config.yaml
n_head: 4
attn_scale: 0.177
init: "normal"
init_std_down: 0.00722
lr: 0.00185
beta1: 0.9
beta2: 0.99
warmup_steps: 570
schedule: "wsd"
decay_fraction: 1.0
final_lr_fraction: 0.05
batch_tokens: 16384
MLP neurons of a small language model. Each row is named by its layer, matrix (up: input weights; down: output weights) and neuron, and shows model dimensions 64-159. Each number is 50 + 10 x the weight over its row's rms, rounded and kept within 0 to 99.
After each neuron's rows, "fires after" lists the tokens most often just before its 100 highest values on Wikipedia text that the model never trained on.

L2.up389:41 50 59 52 44 36 64 48 60 58 59 55 57 54 39 62 62 43 38 75 47 39 54 75 35 37 31 50 30 52 51 57 37 56 64 46 58 50 54 44 35 47 48 45 54 48 40 46 63 62 58 49 48 60 45 41 49 60 59 53 44 32 20 33 42 43 53 47 46 40 47 44 56 49 49 53 65 39 66 55 48 48 45 35 43 33 48 48 45 65 38 41 53 58 44 54
L2.down389:53 48 38 38 45 58 41 48 62 60 44 70 37 45 49 34 41 59 39 43 43 53 63 38 43 53 63 61 43 47 46 42 32 42 47 54 35 64 42 53 61 58 47 58 44 28 54 79 52 46 54 52 43 32 40 64 72 42 45 68 57 61 61 54 63 44 54 70 53 55 43 41 51 50 56 49 29 44 39 61 55 37 41 43 56 54 50 49 42 47 58 62 43 65 76 49
fires after: "."

L3.up338:43 71 42 65 75 48 56 51 48 43 55 58 57 54 38 42 39 45 45 59 53 39 50 69 39 53 52 60 35 55 65 39 60 39 55 65 51 53 54 54 31 50 56 47 36 54 41 64 45 50 48 41 25 49 53 53 67 58 59 67 44 60 44 37 52 50 33 51 62 34 42 58 41 67 46 51 30 45 41 65 48 57 59 52 51 54 49 75 49 59 48 48 43 60 74 42
L3.down338:50 46 56 51 47 49 60 48 52 50 41 47 68 56 35 54 48 37 57 53 56 67 60 34 48 42 45 46 69 44 27 55 46 59 64 48 52 53 47 48 59 39 54 44 49 37 52 51 47 47 76 53 53 43 82 42 53 57 48 50 42 42 39 43 42 49 59 53 62 26 35 51 46 31 51 59 63 53 48 49 53 63 52 46 66 47 41 45 44 37 53 61 47 55 27 54
fires after: ".", ","

L4.up83:47 56 46 40 40 58 54 56 53 46 54 51 70 37 64 34 44 53 50 54 52 49 45 63 59 47 35 47 50 49 43 84 42 61 60 54 35 41 48 50 36 47 52 34 63 33 45 58 46 74 36 49 37 47 52 48 45 55 54 56 52 53 42 50 42 50 54 50 40 42 48 59 34 47 45 56 34 48 41 53 49 45 55 50 52 52 22 44 47 41 42 65 50 46 58 30
L4.down83:57 50 55 63 59 36 51 45 54 46 49 51 37 67 52 60 57 62 50 43 53 56 51 43 45 38 50 45 41 34 47 27 45 36 42 54 73 52 57 38 60 57 35 69 51 50 58 47 58 37 68 46 76 47 59 54 43 44 56 54 56 47 57 43 56 51 26 50 62 51 62 36 65 32 55 47 62 62 62 58 49 39 47 59 42 48 63 51 42 40 50 31 49 51 58 60
fires after: " (born "

L4.up143:52 45 57 40 43 74 45 44 31 57 63 40 52 35 41 59 56 44 45 50 43 47 56 47 40 43 44 44 60 63 50 52 50 50 44 66 52 53 63 77 63 65 41 44 55 46 39 64 62 52 52 44 17 43 52 41 61 58 48 22 49 44 38 46 56 58 41 45 49 45 51 50 20 57 37 46 38 49 50 49 73 35 47 45 44 58 34 60 45 47 53 59 57 47 50 54
L4.down143:62 35 46 52 37 49 52 42 59 48 48 49 69 65 57 54 61 45 39 80 38 67 61 60 39 45 56 44 50 46 39 35 57 51 45 40 40 39 38 37 48 75 49 45 33 58 52 60 46 50 53 38 54 45 43 45 54 58 49 54 46 46 35 35 49 57 36 67 63 44 25 69 65 52 54 60 42 47 74 63 60 51 49 44 62 53 54 57 28 50 49 54 55 37 56 38
fires after: "| L", " L", " (born", "- L", " D", "; D"

L3.up56:58 48 59 43 70 38 59 74 54 32 43 43 52 38 58 62 63 63 40 52 58 54 38 66 52 54 51 56 48 57 43 53 26 40 35 39 51 46 51 65 54 47 62 54 57 54 30 72 68 32 49 29 62 79 51 51 48 64 65 57 47 44 40 44 39 44 39 43 46 51 50 41 38 38 54 55 63 40 52 44 43 31 47 53 63 59 50 71 49 57 38 53 57 44 54 34
L3.down56:47 45 54 41 38 53 50 28 42 58 55 39 49 53 47 45 48 47 45 34 64 47 45 58 43 71 51 37 54 56 58 43 71 33 71 48 36 53 59 49 45 51 42 27 45 51 58 52 46 54 46 50 40 18 45 50 69 51 41 28 50 66 51 46 63 46 52 35 49 58 53 51 50 68 36 54 46 60 52 55 56 41 73 48 58 45 46 52 65 54 47 62 71 40 56 40
fires after: " U.", " United States", ", U."

L4.up157:51 67 59 50 33 39 63 37 50 61 50 72 38 51 58 52 49 61 47 54 64 63 56 36 52 50 26 44 40 59 62 56 51 50 56 38 46 48 59 49 35 45 44 56 51 42 55 63 59 49 48 37 59 37 41 36 49 36 55 49 45 40 43 38 48 35 44 30 58 54 57 34 51 54 52 32 55 39 49 53 33 50 41 61 46 36 43 49 32 67 41 41 35 52 75 42
L4.down157:57 45 41 49 67 62 46 46 49 40 49 34 65 71 58 44 47 36 48 53 32 42 48 50 53 61 64 54 59 50 36 52 43 49 40 54 37 51 43 60 63 62 42 42 33 31 33 55 43 51 64 43 41 48 56 49 51 62 61 55 71 49 39 62 53 51 64 59 40 45 40 55 44 51 51 51 40 48 36 47 52 45 68 46 64 71 56 58 54 41 53 54 39 38 43 53
fires after: "p", "t", "at", "m", "ip", "x"

L2.up387:60 50 45 44 65 46 47 55 54 47 46 64 51 42 43 58 54 47 46 44 58 63 51 51 41 43 60 55 57 46 55 38 51 34 46 58 65 53 46 68 57 56 60 53 51 57 52 69 52 22 61 49 60 47 62 63 62 60 53 60 43 71 73 29 41 51 44 50 48 31 54 49 53 35 37 56 55 43 38 76 60 47 51 43 49 34 62 55 55 62 67 39 54 41 55 61
L2.down387:40 51 66 55 56 54 52 49 58 54 65 41 41 47 43 51 44 47 54 47 46 56 41 36 48 66 49 42 42 56 46 46 46 55 55 50 63 40 45 31 61 43 60 46 32 51 55 22 54 57 40 46 48 53 49 48 39 46 59 44 41 32 34 57 56 59 49 47 49 42 47 61 48 65 67 49 48 74 45 28 50 68 81 72 42 61 39 46 65 47 34 54 57 49 53 49
fires after: "′", " | ", " | $"

L6.up537:50 44 49 62 32 60 39 39 54 62 48 55 52 49 63 42 53 45 51 58 68 46 49 60 39 57 37 46 58 39 64 38 59 36 49 67 63 52 45 62 55 61 59 52 52 60 52 58 52 52 37 45 47 57 50 46 67 51 48 43 45 66 39 46 43 57 28 64 46 42 52 60 46 48 44 71 39 52 67 39 64 31 53 49 69 60 58 60 55 68 58 57 49 42 55 48
L6.down537:60 40 70 51 33 42 57 47 43 42 55 44 36 46 40 26 55 54 51 49 53 51 63 36 49 56 62 50 50 63 45 65 43 45 45 40 55 48 63 49 46 27 39 50 56 53 57 60 62 50 52 63 24 45 62 37 45 44 56 62 56 26 60 47 74 54 45 55 48 65 36 49 41 52 43 51 72 51 45 63 34 59 53 47 39 49 39 48 42 40 44 31 50 44 66 61
fires after: " P", " | P", " | ", " G", " R", " | N"

L3.up14:45 63 73 54 53 69 50 59 60 37 56 62 43 37 57 34 39 63 53 55 63 46 52 50 57 38 36 41 51 45 45 66 57 43 55 49 57 33 58 41 39 66 51 60 65 44 37 68 44 68 36 48 38 49 46 48 49 50 45 49 49 52 34 52 69 62 56 46 44 61 53 53 38 43 52 70 32 42 40 48 66 47 51 71 68 49 29 60 53 52 45 31 43 42 41 50
L3.down14:58 43 46 67 48 66 43 49 56 41 65 57 34 42 45 42 50 53 54 46 46 54 56 42 54 60 55 54 46 37 47 43 44 55 28 52 58 54 44 27 52 59 53 49 59 65 50 36 36 39 57 49 52 78 48 65 42 39 34 51 44 37 47 49 55 38 37 61 61 41 57 47 65 47 77 45 60 43 59 50 48 52 55 61 65 55 56 82 41 39 59 24 32 75 58 43
fires after: ".", ").", "\""

L8.up7:66 46 55 41 51 50 48 61 59 61 50 58 32 59 57 59 47 55 40 69 46 42 48 52 43 55 45 30 49 43 54 60 36 28 55 55 56 51 50 55 47 78 52 42 24 38 42 46 54 38 62 52 50 43 45 64 45 82 39 48 56 41 57 74 42 51 50 47 49 42 41 43 56 45 41 65 63 43 53 45 43 41 54 51 60 66 46 70 54 55 29 57 39 53 51 55
L8.down7:52 61 55 52 42 42 54 35 51 36 50 54 64 43 60 44 55 28 49 26 46 51 55 64 43 48 45 63 42 67 48 65 60 53 76 52 53 45 51 56 68 46 65 55 53 38 41 49 51 53 54 57 64 58 52 39 47 35 52 75 34 59 58 43 46 43 46 48 53 37 52 60 57 67 69 53 36 50 64 51 31 53 48 49 39 24 48 61 52 49 55 39 56 58 52 53
fires after: ".", "==", " \"M", " T", "M", " N"

L3.up464:47 64 58 42 58 61 50 49 58 60 47 29 50 46 35 68 53 44 53 56 56 46 49 65 44 65 58 51 60 59 46 33 28 59 66 42 52 60 33 49 52 35 46 28 37 43 55 57 35 55 48 58 57 56 63 45 46 48 49 62 42 49 57 58 33 66 47 38 60 44 55 52 54 46 54 41 62 42 52 60 48 57 52 62 43 33 24 49 47 50 31 33 53 39 42 48
L3.down464:61 48 46 62 59 58 59 50 49 54 61 75 59 59 66 53 45 56 45 41 47 58 52 47 51 31 37 46 42 37 57 78 59 41 33 53 36 39 68 45 50 50 55 56 61 53 37 40 51 46 54 41 40 38 39 64 68 57 38 53 45 48 36 49 57 39 58 56 38 52 46 44 43 45 59 52 44 54 64 41 46 34 40 51 51 64 75 35 60 41 62 74 45 47 50 51
fires after: ",", "2", " w"

L9.up430:73 61 54 41 46 49 51 46 61 41 50 78 33 51 40 36 36 42 53 39 52 56 61 38 53 34 61 61 65 43 45 54 48 57 68 35 71 44 55 63 60 33 55 44 52 38 63 36 62 65 47 63 50 47 40 50 55 51 54 56 38 50 66 41 44 52 48 38 22 48 42 44 51 56 46 44 54 53 47 60 43 53 47 67 74 41 47 61 49 59 60 35 72 36 53 51
L9.down430:46 44 58 47 39 50 52 58 59 59 62 39 57 66 48 57 45 35 51 59 52 51 32 53 55 43 47 44 65 43 50 56 48 51 49 60 29 47 52 41 51 47 38 53 48 37 41 44 57 56 41 36 40 50 49 65 47 72 50 41 88 43 44 48 48 25 58 44 62 57 63 58 39 40 44 46 52 48 44 61 60 46 48 41 28 53 39 39 60 48 58 41 51 82 53 45
fires after: " | ", "1", " | Category", "| Pos | Team"

L4.up456:58 45 58 50 34 57 32 31 34 57 46 62 51 60 63 39 53 47 62 60 56 50 47 53 61 52 60 50 55 58 45 47 52 40 50 60 55 53 53 59 47 69 57 38 46 41 55 56 36 54 50 41 34 70 50 32 66 62 56 49 48 55 51 62 36 60 48 43 44 53 40 52 49 40 48 51 26 42 31 47 53 26 49 48 57 62 46 69 52 71 54 60 42 34 46 24
L4.down456:46 47 55 43 33 47 59 63 64 50 51 27 58 58 40 57 45 53 57 36 60 54 54 58 45 62 45 39 49 41 73 48 37 57 68 51 53 36 45 48 66 46 59 60 41 36 35 61 51 53 47 42 34 28 56 63 52 36 43 62 42 41 75 52 62 55 51 68 46 41 47 46 53 37 48 65 61 52 49 64 44 51 44 54 46 42 33 28 52 36 47 41 44 54 65 62
fires after: "| ", "oss | ", "| Win | ", "|---|---|---|---", " |  | S", " | February "

L3.up512:45 81 70 55 60 42 63 40 50 59 48 47 66 50 56 29 41 45 57 65 46 50 47 58 57 43 61 49 43 66 42 37 59 50 56 56 50 48 67 53 63 53 37 36 35 61 42 48 58 53 42 46 43 50 64 69 56 54 34 54 38 41 43 56 42 51 56 48 60 63 50 40 31 41 50 60 51 49 30 54 63 58 55 56 53 54 55 56 56 53 56 51 41 42 53 42
L3.down512:49 39 39 34 45 50 43 56 58 41 57 46 44 62 44 68 66 61 57 40 53 67 38 40 55 53 44 47 55 42 71 60 42 56 60 47 48 43 35 50 56 57 61 63 57 39 67 57 50 48 41 48 54 41 42 31 57 48 62 48 48 61 55 37 62 53 43 40 28 43 44 54 60 45 52 56 51 45 64 42 37 36 57 55 53 42 47 48 43 52 38 64 52 57 28 47
fires after: " U.", "\n\n", "rm", ", U.", " ESPN"

L4.up38:45 49 63 54 36 53 69 36 40 55 62 55 39 51 53 55 50 54 44 51 45 50 57 43 57 49 50 54 56 65 58 52 57 46 49 51 55 50 44 48 46 53 43 36 42 56 41 66 46 73 53 53 25 43 41 56 58 55 55 37 58 36 33 52 50 46 38 49 42 59 53 54 21 44 39 42 25 57 43 38 61 39 43 59 37 50 40 60 36 57 37 43 52 57 52 38
L4.down38:47 39 69 34 49 43 55 52 55 42 40 36 55 60 48 45 51 38 53 54 43 48 57 57 49 58 58 59 55 52 32 43 57 58 56 46 52 65 52 49 52 54 62 44 33 47 48 56 55 69 63 43 42 54 46 63 59 57 46 72 44 43 42 41 63 70 65 57 59 48 41 48 35 48 48 64 62 62 35 52 45 54 46 25 69 41 56 55 54 57 40 55 61 46 45 66
fires after: " L", "is", " l", "j", "L", "- L"

L3.up13:40 63 59 63 45 54 56 62 51 55 56 54 55 57 35 45 34 24 59 46 52 38 58 54 46 49 38 44 60 43 65 55 42 37 43 62 59 45 70 44 63 57 58 31 57 50 52 50 52 55 46 52 31 59 69 43 49 32 45 53 29 77 58 64 52 47 50 61 47 50 50 50 45 49 46 44 52 39 20 61 45 49 44 30 42 46 32 45 49 41 45 46 51 43 52 47
L3.down13:64 44 59 41 51 47 60 35 62 33 56 53 64 50 66 49 64 70 48 62 60 68 52 61 42 51 62 52 49 51 41 39 60 60 45 46 67 56 43 67 48 60 53 42 43 45 41 49 42 43 35 49 51 46 55 50 45 54 44 36 51 34 34 39 58 54 40 36 44 44 51 38 54 46 43 40 64 38 66 60 64 45 46 54 63 65 54 47 34 56 40 51 55 49 41 57
fires after: " K", " Ch", " L", " W", " Z"

L4.up629:55 49 57 58 49 59 32 47 47 59 55 66 56 54 64 47 65 53 58 39 62 45 51 60 63 29 49 42 62 42 56 42 43 35 40 62 59 45 58 63 57 57 43 56 80 41 53 44 42 62 43 36 64 59 56 63 54 37 51 38 46 71 38 44 46 44 45 49 41 45 61 49 71 44 46 41 30 36 42 45 37 29 49 57 48 60 44 60 55 61 59 54 45 43 61 46
L4.down629:57 41 57 44 49 41 58 55 48 48 49 32 63 56 42 53 44 29 59 49 43 58 51 66 45 47 42 61 54 60 46 41 47 57 53 34 50 61 28 65 48 54 56 43 31 54 45 43 55 48 66 59 38 46 53 54 52 36 50 65 55 49 58 39 66 46 54 56 72 63 55 54 35 51 46 70 74 55 36 56 59 49 52 32 42 44 56 49 30 46 41 50 64 39 45 49
fires after: " P", "av", " p", "ad", "|---|---|---|---|---|", "mathbf"

L2.up278:53 31 61 42 42 47 68 52 49 60 47 43 36 58 42 41 54 49 40 61 55 36 42 68 41 55 59 59 56 76 55 49 65 40 36 54 62 60 56 48 57 48 44 40 41 63 49 71 59 50 45 42 46 40 57 44 53 50 51 64 54 35 55 43 49 37 66 48 45 42 59 47 19 48 29 65 65 47 47 67 41 35 41 54 54 44 48 54 46 36 42 46 39 58 37 59
L2.down278:50 66 46 58 46 46 36 47 46 53 48 50 56 54 49 50 38 54 58 27 49 49 49 35 43 54 57 44 49 28 45 42 42 59 59 44 32 49 48 52 35 57 45 52 53 37 53 43 33 53 48 57 38 43 45 59 56 63 63 51 49 65 49 40 61 63 37 52 60 67 40 51 61 49 56 40 38 36 52 52 58 77 47 50 39 51 48 54 69 49 56 59 68 47 52 44
fires after: "0", "2", " m", " ste", " h"